Part of a small language model's weights.
Size: 16 layers, 2 heads of 64, 6.35M parameters.
Architecture: no position embeddings, tied embeddings.
MLP neurons of a small language model. Each row is named by its layer, matrix (up: input weights) and neuron, and shows model dimensions 0-159. Each number is 128 + 24 x the weight over its row's rms, rounded and kept within 0 to 255. Numbers have three digits each.
A block is one neuron, or neurons of one layer that tend to fire together. After each block is what it responds to, as a language model described it from the Wikipedia text at the highest values.

L4.up931:139107114113150150115127093112122136109143112106124109151117122105090095087122148166112142123122146149086121084111129136145144145114114155141138138175126168133063130127116090120170090130119092148102140124102112126163120093085110148170093153098094135120129156153134129135091111113169144052132136156121148159095132128126170143169131117140161117172098098159102120111140165113117098116173084150143113121142097133091099126127125110121163139131118121115150155133169104159146111123135101
Description: Clause-opening boundary. Comma ending a sentence-initial adverbial phrase, often a date ("In June 2012,", "Since 1980,"), just before the main clause; also word-final pieces of "which"/"when".

L13.up10:119143112057132144128142140155185123110164129110151103130155187086095119129160097157107129157126125153134133141145102131155098139147116142096098072140093130153082120104105096083154137131116122096166103126137120084142101147148159106110130144129163135169104150147143125089104119152111125165132092179152190100146145120121141153148154112144126099116116103128141142138140158106111145140131120177137141128121126111136144123135112112164179142125109092120152140115141100113101108093128129
L13.up74:128077104118135103130100143145093089102120106129143134095130149122148081096164121152159137112085128097106087099129145100101134100152153112173120168150122150119141086123163105149148094123123086122117168132128101133095146120160171125105120121150167126084138137143125129153126132115118103128170168151095117147158125127148158122107096087146138129109102091145154130122150113174131132140099191086123132153134102135170109127151169173124099153156125113122117127139109166147105155127116124
L13.up214:136101083083102141158125092123105114139123198081119130135161141145121136148112114123104128062126128109122103143135119145138140158134134138129125138120127136087111134109112101143141127140183123144163169134131130130107126132121144126112116141135132112113117110165121070146132089150131101126110110182143134150123152081155145137141109098163122140148116087163145132139174136123078152108138134142161097116114118064153137148128191126135134114121112089105170189173105142136095121110141125
L13.up497:083130149138120129102141152134133093140130157112142157110194075114132135127138119154139100145116146127122106092122130104109157140099111175115104140094152148131073120113113136104151082087093114118132112090137146148137172118100115130068134126134112116113135128121117180166137156117127113083156134183107137119159150074128109100132103112129119158119093148160138116168110105081141156139139116140129113154160126098120125107136111165123156128124087100122157173128091121147145095099146124
L13.up507:143117110103144143108064125130114171114107137118115151186150131134128096179168088080145104145153118159091135135133122105112092137124150128103135131105085165105122144112120125139154146105132120140135150119107129141106139145164109103120121155139159126151124099178165110106113100128106117141123105167099147126172139131148154114136108123159146119083136103214141140118158126112086188139118151102112115104140093110096115131103160165161114125103112105118145119118093157154123136151118121
L13.up733:141148145115156089128134108123105127077152192131122115121176137145133094142110137161132062104118126089140139126117093126139106113129139148131108115135076136160087099101169154140121125119102126114114114120156082112117146154138158160127149147147103116154112103115164077160121112097161154120130147155135118095102121123141129094098133154121116148110100154157127114123164129155149132144101113147092133155140122127080117083155084103121128149151134113101161145161154171139138166109155077
L13.up755:119096129120159166128132144144074132117173143123104079124163114129118101118134107135120116074107113112123131187064106147144157122100124130154135158159099176118105100075120132134145119111104157127120083114135161095152130141134137131082116108101157124112157123134113126109149120097161153135153135145121160121126160117176101087117100102105132155151106136219138140101162137132123159092130170144149117131157117119112123110118131131133104130121141133131148113130155143167106092102119107
L13.up807:118106115092122122176161112137150181168180088110141110131136091155121109156103112124158116086128114137128108139150077130138095140131120137127099149101127175130129104112116153135126068134123147102118123106132106149154134115116119122104105155142118136148141134122160134134096118124131109107166116170147115142068116130121150123102106135144110125148115068177168123113174141120135149096144114165126126107150131124114160173124091097153167124156188104151158107122121139115117158108148179
Description: Transitive verb endings. Final suffix pieces of main verbs that are split into word pieces, right before their object or complement, such as ask-s, crush-ed, describ-e.

L13.up42:105074172147144190114133128174137103098130125157160120131137142131156143105104131160133170113156121116094136147110108161164122133125089134134139144110135144139125126094125120145135112088108108104138141135110191150127094177116119131118114191118122145128159108133157141141116111158104095143118115135166141115135174149093164116095120140137069119146104124166123138105104155128146125130163147143162136094119117139067155104165096107117121120145179105107166130151116121141166115100112131
L13.up375:139127138138140123124126165101112082143142122142124141123082161152150135102138104173126132132145107103089103111100131133113169126165136117172071129151122125090150171131115149135146101123130132138098123129148105106152170097118149084097058134115170143116132123116129119169096132131140124191110149124133138157158114111142173106137117128097098153169120104161103146077091137117082132113108169129121105112133163145117147151111144097120122124159117098091164155120115076110112131121136143
L13.up393:109124110117137135128110129132135108129144144151151137109104082101154130161113146135122098115122178087088058119112136105117107116126065096137135138153117137172161155101171146087084093133108103141117152153144141127124159133099112151176094123132133142104167140133130157141102132138131151147113140134150139113071124136096117111159149146218081107134120157141151128125109137092163155164149114121171147126135125143134123094107118151117159156107097130120115144139119157115161137109132119
L13.up449:125092098135163127084091121134162203134157170148155120143139137130142105107118132159121117119143122124097172131151159114162107144139090143166095159130132140189114069131120160104145151144099097134122121134095136144143165146121128139078134146147114144125133138160131169165144123127131158146139117150119112114161141079131089083137160141116125111108101134133118118137130097143157146144105104109123135081125124132146188092126079097117127120115113150106141164135132111103101154093124097
L13.up453:102107055104138133165111141158151166141092165091153113140099141149116100099148128164142111119124130115142113137129141126108135104175130130130105168166140102155111152100123112125183088121097157116159159111097125168141138135108114149170101095148139142188112082140144125113087141089150090106124091146114157095119136124109121128155172145089109124142112112146130147114146150145103135153084150126179179135122147121113158086140136122147103161123108141123155109130130144132125128134108110
L13.up487:118092124147190167131115129126113142100128122160146123126117143122157107093163113134110085129088075121135124108142109134077100127098127112123157146143174107139128133127161151142118123098134112113119118112081106159134165145131136137095124106110125083146145127152100130132162104144129107097131155177180128144122154133132080132115132106082121101148141094118142172142065132124133153130154117129149117120165092160108159095146105116147124151145162113121098130168083144149139119159127190
L13.up603:099158100169112107129107104127166103122062145127160124090167116134145129159173157119140136088087156117173129128150125137136145152118108142138101138138148151105156069116141135195153124176120128102156090126126128129188142145121104155116140144101096128096130111146106118142109105103082126148145155142138122079145112165133109097173138094116132154141131113144167150140127116137122149159117162139115138087114109137118116136128133127136111108140078145134164103091103124144160124102097139
L13.up938:053120103124121144113132134153128098132148147157117139166158124156133109150141136115114123139120133165102148131141131141119108149139092089138089125082087168159173113147132118121131138085148122136090157138102176129169125091117150141111145161143126078151122127152160147131110141162146106155169149146114159099137134138137093114134123161110112105162114135091145130123104164140116139109146170130124153112125089097085126102122154140128133140108078129098116104168100130187171103108140091
Description: Leading digits of numbers. First digit piece of multi-digit numbers in tables, dates and statistics, e.g. 1 in 13,500, 202 in 2024; also ar in career.

L6.up154:119138133157158103121117148126158110165112115120129160100096109138129105183136131130113082160157076094151096102160112143100106162144190114163127137154081153126160106134160122095122155115119155099095103141141156108166097141118129141109156095136131130131190130143130109142122160155126118123132139199103090136184108098129152144124107141117184133134172112118138134167130132123117120171101124123115126124169110122116126131141089130147145139098121082132141123116111094141145124112113107
L6.up172:160146113152079085116129156108096111098072119141151100158098157151132109097145182154086157120128148132145141113140128125125127152204132118140109116139135148109171140161106097128092153133125133141086135143128110131097118137118060080137128143152126130153109131109143132148132145098115133123123145168160126117113099155108174110131088150078149157115125126142114130095083088167058104150147119118132154134133136136106139116155166124126141149136156122128126133105120102167136133134140120
L6.up188:147113164129163115109104108099147102123116141124126099134102149134139163155167164126153130132071158126155098072139103101115182131145161112132139084144138103171117145124123150167148126123175093180140123124096104106171122113115169135182130141129169094127107125148134142128127136142098109111122130110124097122141125113107179128124116132150146111134121116110105096047129146125130130140106115182179117135120138127108139123101125128109105098118162088135125096107151121097154131120159154
L6.up241:117110162135096120114118098127125126147115118144134114092142120176130107167137179123103144096123073112148163171144141149126118167107121141165094140165112158091125126152083101141160146150087129133065147129107134112140145135111131150116089114108123111129114103067120162113173158121119118095140152127143163128135149115136151158086104088154129162145167127103104112099142077097118132089117112144116129126167109124119113095138100163140150168113102137101137111132109141137149106169130100
L6.up472:118133107113146081065113127139170084176100082130156142128128127151179111089144151126125184115142146124166134083138097112105165149152132127120159118169099137114112118113119140129125141161117110118144150099130130137117130076090115095117144104115177155115115133119152112140167137111149144121161149121114120151141123146114140104142091108109135137163179096122109070140150132149103089119087063130143097124171143149130112141124110134137146071133147123126113108103126148126148142131114108
L6.up492:128097098152113136100098100122120117119104108108113125122130139195154155137160134157130099110151140092105135098109079113097116110170174117154125129150138126119135128104170131122121126114128100149112137145117134110144152114136139120088118089093146138137108099069113171138161109114122121141150130138146083156088129112091177149125133111120133138138150162084140127152164144102112140144090117206161127126137105104149125113101126153136186118109130106099145126063138109125148097155113098
L6.up656:186148100140171128137147108149159051164104130156118132112139100120167096112143147139127103132105055100103139101114115116118116118134142143176152132094142138131113122104129123136159126120090135111136155173109120149119144131119119137119099129090106132093110138147109184117135149126123128123172159113120127108105128100107102144126159138085145103139187136135109143152131174109122158097167105176133110116140125145095092105128132135134107148126116110154117098132123160065130151154094132
L6.up944:084155151167109123115163095132154099109128146142163169150138113123125114129122132132131102107103121152157148123161134054144131146122142138142118117153135129050095088135125136152129108158122087093062129122107114159148107111119130167139127123092183160115146136119092166130175120135152110106103114159132137146134118137116149116149093129111129115124116102143153098093127103154116110152154136169121110152111147155117106133120063132131128161115096109128135134117139123182186127122113110
Description: Range dash and word-completion pieces. Mostly en dashes or hyphens right after a year or number in date ranges (2021–2024, 2017–18); also closing pieces of split words like t-w-o, six-th, fir-st.

L4.up88:097130123152117107174080102162126114105126150111094176140168128121161129081167139134126109117139141125143124135127148124087161132145117105117130067181145135133112139128123080101106151121141161141140116129134150156093171086112177154125150126142123131148109105097147123123099105149099112101118142097108147137129108104136142116141106172105144096178116156125111095101107167133158151128146086139117100134158123126146142119156060163105153122114173108151147124125158121139176131132120106
Description: Paragraph ends and mid-word pieces. Periods that end a paragraph before a blank line, and word-internal fragments or split accented bytes, e.g. h-ig-h, or-ig-inally, F-ig-gins.

L4.up750:150130081092066110153117089113146162142090139079165141094101139104121128095107105137132114095165138120123145123147120126137150115154145076137101131137119130107100122113090124132139134160106143120151181136139140150096087110137119170137099133148172134151129120149100132106133127103165117170132096156132134125136128138176150132112081133146161174153145105167152114057148136141095115076132159096122139147153135136150138112140118107079126127150118138103128126150125100102106131146124167
Description: Verb endings before objects. Final pieces of transitive verbs, mostly received, occupied, recorded, plus with, as, and for, right before an object noun phrase.

L13.up81:142126114175097138107099131149124076107148127131135095152139163136118121117120157131125139165131103167165117114138149105133153131142131097107101125144151118103105138133079145101110135085117067121154133143130123105103146136161147143134124102099124148139096096114105099183127151104178127157108094113120152126132094144099162067129115129194154151111097084136111135158122106089148123134114126094151128099102125078135109103153148119152153136133130122122163115124148141115123118163197149
L13.up321:114130143124105151113101152099096088111170113125148115111109137187115198108115172124097112146136170170170139102161135145110144171131096160113109116141113155118128137116094172116119113135118114139163109097136151107135146118134149124095111099136094112125044138121111110128142131115144106105122119138129118113127173147123163100134168127157153149133090098130130094113092139114117115148112126158111148183132155110103124131113128133150098108132092125104149088124126186123153143169108112
L13.up364:132097159084153145128075109157091120115139160095106171167149099162155123159136117091087115168145139149107140121143145119107165148127109111132112130154143129113088145138110148134156155101133100143137128147142170100106107162143156106121072185112096157117132157093114135112137134108145138115088155151159123115151147080125150118172122128124147134113181103125168081135156127144120137135134148131101115107145146130135144098155155136183110135124149112123165143118103072141161135117124142
L13.up373:117132144114111150152137101169136084151123124114102090104135128111121136166157131132099126141126144133132134120130101099131202114119071144098153091168130147136132097096144130134121088128111071116149142146116141134160098141095129095121110156090138153140133143115138094123113151055160090125131157159151139177162173149144164119118070114114137130141107095077156107090102173113138119110144118127128147140113152122152150116149103111144099146133166140104154129129114163120153123138118123
L13.up403:168154113126109190139112099116076096076161089119113086150155101101121163094121155094094141083140150105153143129119121121129126103141148148143171138129106161107115136137146136105139121134105093151075109134142123137147148143146139105107084175152131131124166143126148158108159106141122106149142107100124108129108119129158100100123140130135170123126159177138122116108151095097114150123174102112152121138140140133097126122101135104141111160102161115132126137144142075158101169173165131
L13.up502:131103122143125142123122135125129125103127137109151123087134139183145120118161124128134085195133164146147118202092112130138140152113150093068112122059151127131146118160142128114082124095148111111142136125137140155170100096105116126106118125170112102180122132133120137137115138130178139135125118098160131159152120143082147100121106149149148171124150088097130100156142096131121111115109129146127129120140149138111117139169086142159153092140150163090166123156114116138144107112158094
L13.up726:129108088127172114112130099127155097119134152136136102096116107089124180129122132147108140151153103145204135067141142172107167168141148136138120117097113137156108140130101150114118092137082128129117103143127177126122130169140113144131158114121150130122151120131117114099116152096148133128143126167141077121132143116135115148106140102105115111098061110147153136113123155111127141114121153125187077087122158096145098166126149104158169139131149143157131140166149143161119156143144150
L13.up791:117138134101139136099164108145105106147129149156157143107070167169123121149133130113133138108111101124128123120093172146130135104118140094089140137146089149119103155173067121104162112136077130094136082125155106088138115161085129106130104116138137155143089140120121155127138147119105115136105135149143133110140109131145134107123125104139153172171105150133175140118111147116143090114130156166120146177069120104144115148089127118132159142125101090111120096125137113182117167114175153
Description: Quantifier and clause-opener endings. Final pieces of counting words and numbers before a noun (few years, seven consecutive, 10.7 kilometre), plus that, which, and commas after opening phrases (In 1992,).

L13.up124:102091096121103104172125155100140086111138114118131173113108146157176071142139126122090146117099099110157136089103101152142139109097171143138148100143115165179094134116105095103176134168119146136106190141126139167123138141188129145132105090111157123159126144133150137124124146151153114184090138118120103120150122105101158118109108128110160127135097092153126108109138120127107132128105157115126192142125158173138131114122122144109131146124111112141116112142149131095099144151137109
L13.up356:113095141127179121139146117118162093094130138102120112140128155133150143122153159108127141115151104126158123149126107109104135093121140102110096133139139112099156142105048072164150132112084109123144116148113109140178129124124167096124165147131131157109114150127143113128096134102137125145118151127103113110138156152161108153104091128129154103124081192091118173128117100161136085132101143112131081096159172162161133097115083132115099124102138136138153126140118148128163165133132152
L13.up523:089126108135132155128129133120124088101109135152086118116101140159179133098122148144149101131101115157164186159133105156081096114145101155137154102139092148098112170111102149120159094121145119133108152162123137165124122090106111142095131098156077179206155096104131117139185146127120131119121153074110137153107126128106115126147117113153163134131110124171147149110121095109156138118109140115117164171130120126151153152131143133138130136117126150102132115145094166158128146116130121
L13.up555:105081114136127152144115134135204124119122143094126137091129127140154153127143098134108098155135108129147144117129127086127131068151090133142110105148115133126131159161143095105131106152119102128124121119106131122141129132110133090124167107130143128143133126077098166127128100143186158112129111103154088130117111171133130082128166126103122098105130117142142134114103113149091135152096168121139157096121128165166148129110091125101170133145154124090132096151071123145211157119119148
L13.up564:116103093150094116171136114143157124137131144136106141138159137152160151082102162120087106116132136084155164135151104143114119108155118150173161132112095129142133127127096069134115069167091110170134175142089123131138119117108188129118122113150128103152160140126124159155136132119100134102125093113093115126153180087147131130090093130105128093139117115102133138143140162122141131105164141171103148142112132118127172142111125143124155111161131102113099130191163131129127098152112115
L13.up720:112112124153096150148171122115142162123141121135093168154124154123100150122134133128110139137107098097137116117123183107126164100140129110155086124116147137148114144162140117114155103106125117111104142115153118146154131116110090132127105127130149089120107144142174130164140107193102165116111125163111114108134080140140099104123095156123107121127124172153152174138111102133097139147143197067121144139192146108140130088112122130164142098163143125108130094156099131116145100145090089
L13.up917:128146135100116139116134088111150105119107099126136131151173121143131094125168161127117136126077115145129114135108135171138147075126110127145132123167196101150139188106111154119113103138100134114121115135163175139086144114115136126130089120143113153167139128130122169145132092142111112129132116169094155114133128094155062147133097135110146092134129095161086121117124152141140130140153157132129168099123126175119097128090094125158153149111181151126092182109132133125169130112127137
L13.up946:127141132124072125124119120110137115064134142151107127124155139132127138104111147100119134157160141083116126139088124128095136121172145125124164106157115093075123103122083091145149163129108106133131143162139094153158121130112148124102137113126105155126144141121144151164105086129147126151121080118093116150159105149149138122139136104090161078131146130136167160150092096093184168121139119133124090148156132140121156085110124136140127125130122115197120137173131158178149113105098113
Description: Paragraph-final periods. Periods that end the last sentence of a paragraph, just before a blank line or section heading, e.g. "in 1973." or "was taken."; also the word-initial prefix "un" (unwitting, unequivocally, uncle).

L4.up23:118131130100142149171103153117123099127118141134087101155165196121158136147145114110101117120118129143158139142115149142091116144154135124132108142109102131081127125090120151098133116138107141134130137163116146098091157118122107115154144132088120122110093131182139124109069121138160143166104100101088133091129071104148152128164174115085120136148139132131127143134149119096142099126133099143138072133171117131170123103098108117142126110151084129118127152107137105135184080156087117
Description: Digits inside numbers. Single digit tokens within multi-digit numbers, strongest right after a thousands comma, as in 1,473, 5,094 and 57,259.

L6.up118:082116148107114122154143119076135116136070118092137162124080150109148152106111153162135093170133114132131154130148100150082191124180125120150121135095147136144108140142163126155181093158152117104133100165147133135134152090142137146146139103084144109138124124137115098147149136138150133141122105146144116138139108121087110147181110148093109151108130147143116111115102137119152096096140105141157167130130148135114127121107139134125125149063115109144099105071144143153138181159124122
L6.up339:138102101087153087095137119087120099130121154149130174098116155121148146102123110159103130138147088127151117145134096129135141127185140085115121165142119150112120151124142130114173115132120114101134132124117122139089115154118138116123161116097120118156124120122075136115146100155164155144110147167103111092172117157096153071157125155082137176160116135111142134117153172111138099093074157113139146107106121105169163152083163147140122137088130103147118138099115147134170121124133142
L6.up401:107120118137089108165103148136116113128126155105079125095145103113103113130135121142120141110140104128144153175125132126126164145102128114149128147154100122100111157107116144129167133159153127114130114132137143122125164139089089107136135098151135169103139107117147110123140116147126158127125127114147168075137137177165156100138103158117109149129155145134156120113127189099149093132128146130124123143131189071122183105158103111119137157108188118131107077105077149114153116063110152
L6.up575:103095119099094135103127153134146098154096165132124150107125131116169124118158125140083127132101131140155111085139163097093154102135136131122126084123104132159162102076134134122117122155112118153128092146139108121152155149169132177128149114095141137097091098139100105114130132151107117181140148132082086102109144163132105125128138167080127134130132135141120155149200141129137097115100169126154152159139158117146089093077133117130125140103132109119170137136101143133165116140121083
L6.up606:112128117108119118104090141131149098106146135117134156119133087124120154152160157145149152086154135163134136093150121107119124110129101134085156116107078168148144156134088139160148163115157053111109151118115119134100112085122095155124115125119141114105102090133137135176102172153152126144136107149095148117132127136094160092134120102161134154147090178117123134122157142087135137138116199145147081086158128152133137128129102110114147123141110151101116110134159110150159114130085122
L6.up713:130173101078143147147146069148165097130097111083133134126121116122098124132098114103106114132097140135137153157108105163129149147132107160103099106076103135135147138125155105125099116148109114151146134128098155133069143109094092087169121147111139150153140146129123118158145131136149155119158176153149149088076120111068107170146159119115107152120123078124144169113131127116111111131133125148115073140153097136132118140116112121135098127136132137121152112092156161082106101105126110
L6.up739:166121100100103128124099107127081118110147117092133123131181141113151124167160127146114114111154121150170133133154120136121118119122132156134121107099114098116120136132120139118125087129147117135135126136081117162100127139138147141138146121151103102096148142110152102095152067151129109107149134149128097095177152186125115118115109072119134127159128126092156117132139147159171147093166066162121099157139101149180158182113133153134160146108165156149109092137087129093133145115140131
L6.up747:127106121100135165154143119074143122152116144166157131131170128104095138089144148153100084124139136100117101127142104128092133102146101138143099115150130114158147146154123118116164123159118107106159116122119114133145116139136126137168117125111137135092099111187105100101156121150118171143107160125146110111148122135123116080161085168129143104137102145117157143146132088079116156110171122085156142094143137110139113122114118071121137179098085102153077117116118184115136126101093133
Description: Split-word opening fragments. Early pieces of numbers or words split into several tokens, such as the leading digit in 150 or 28, and "ed" in United States.

L6.up161:107122120121167106104122133097102162126112129111124143120096186107122144110132191145126109122101084132147164136138136131138091113184098111148108159133155148109085129105108081146121116172108066148136139147139112137117154132127143141088141126135099139095093148109155120095082101128127135130117124097177131129132120120130145135110146107151108167132163155083172092148141113100129090142168123127123131128144132160142112119067125140114128182116140145100155115097140169148122164132095116
L6.up373:128129087102116120123083135089165146093113144111145178139129165127130158092124165118141124140146143139154122107125190130149110091127115069168121090146141122166102148121136119140145098151140118133139113186099139112121147179119138155124112141151065109099136131141128127147128092142167079113123138102099134100166107122146092145105093143108130153076131140161114101155142152128112141133113106108137127162147112174114127124120099131110138122146088157163084159132112135113107134156114161
L6.up385:085098158114179128096107118169112136109119131094119131130089142148097142151108179156097122155131077133100151150152101113067117132175149142150168148131092070147131128134131150100090065119113109137160155174094113102166138151169124159142127142164117126109147120092144092162126135124118099115150105110120128158146174112129133139149134148098139135109140120157114104131158163138126135105096108146120085130105133149125140104103085114144130124121106157115130133154124111129152158135148132
L6.up516:135112119139106143135063136093177106085134102136120103180121144164123127117173125101161146091150133152165149091120131149148133165129106112168120152119150121166104196131161138117108113157115131141150147095091141134138116119119103130095097146115163158125123166132118127145158103094109174089106077144160126127110089134117140096149140131127121099169145134133141115165121125107157131099156103134092095119121108120110175131155134123138112148142126115142110105147137139107112164169178134
L6.up584:146128115097134118135121131131140085142153096143117143142110125090119128167160117192167142140141116136150115159138163122160099145127110171114122115090086163144065146107155139101152104162123093148128119113146156106147152123088108101100109124097150112074152148124139105119117134111169135155142075102083156126122097136069117171110100126146129125114134107134137080144178137114122136159116123133106099103145149140143134102117148156150124098127090153127143133131119113172114171153148150
L6.up715:121129137121168194122066109118142129108127133160109088132147141137108123147161166132153170111154146063083105076131126182150111086124147132141117099138134132153161129138116128096146097152120108109122185150117133149124097118119113126121107127126150138168162119127158159143148112098118167105132129078154113099124109119146136147106099115101173132113122147148128093118149129103162127111137151155124131129109108096113155119149131065107136144100113104144151114165094124101085125156137150
L6.up893:125089136102114129155082133111134121115082124138128135111131103143112141132107088121134148152150085132098128115173107147134099123159085128150136121146102204138125138140150145140123109146151098152164130120114155127133150117127143120127132114183109130157135102100155149182151111113109159104174063123112123155157135109126102118117120070140129119069159108179130175095124087128154137120141081104122155095102119132140117132149125101167150164091128140093126126107132141123134120106160130
L6.up930:142066125122143103139073103129143191126131104148136109128131136133128156072146124102115083123131108130114126120106091107123130153202117126138089100122112154154119129128128132176120126111137129155087137162128114097116136166141109093126109133139136102106097169146135148143116168134157126100117088115149152165138134141132129114165111110090127094171128076146082101133163135163098088146109139115127132107156116118123116104081128120146109161103146131169104152138161114169124106120137102
Description: Clause-opening function words. Subordinators and conjunctions that open a new clause, mostly "that" after verbs like emphasized or learns, plus word-final pieces such as wh-en, wh-ere, bu-t.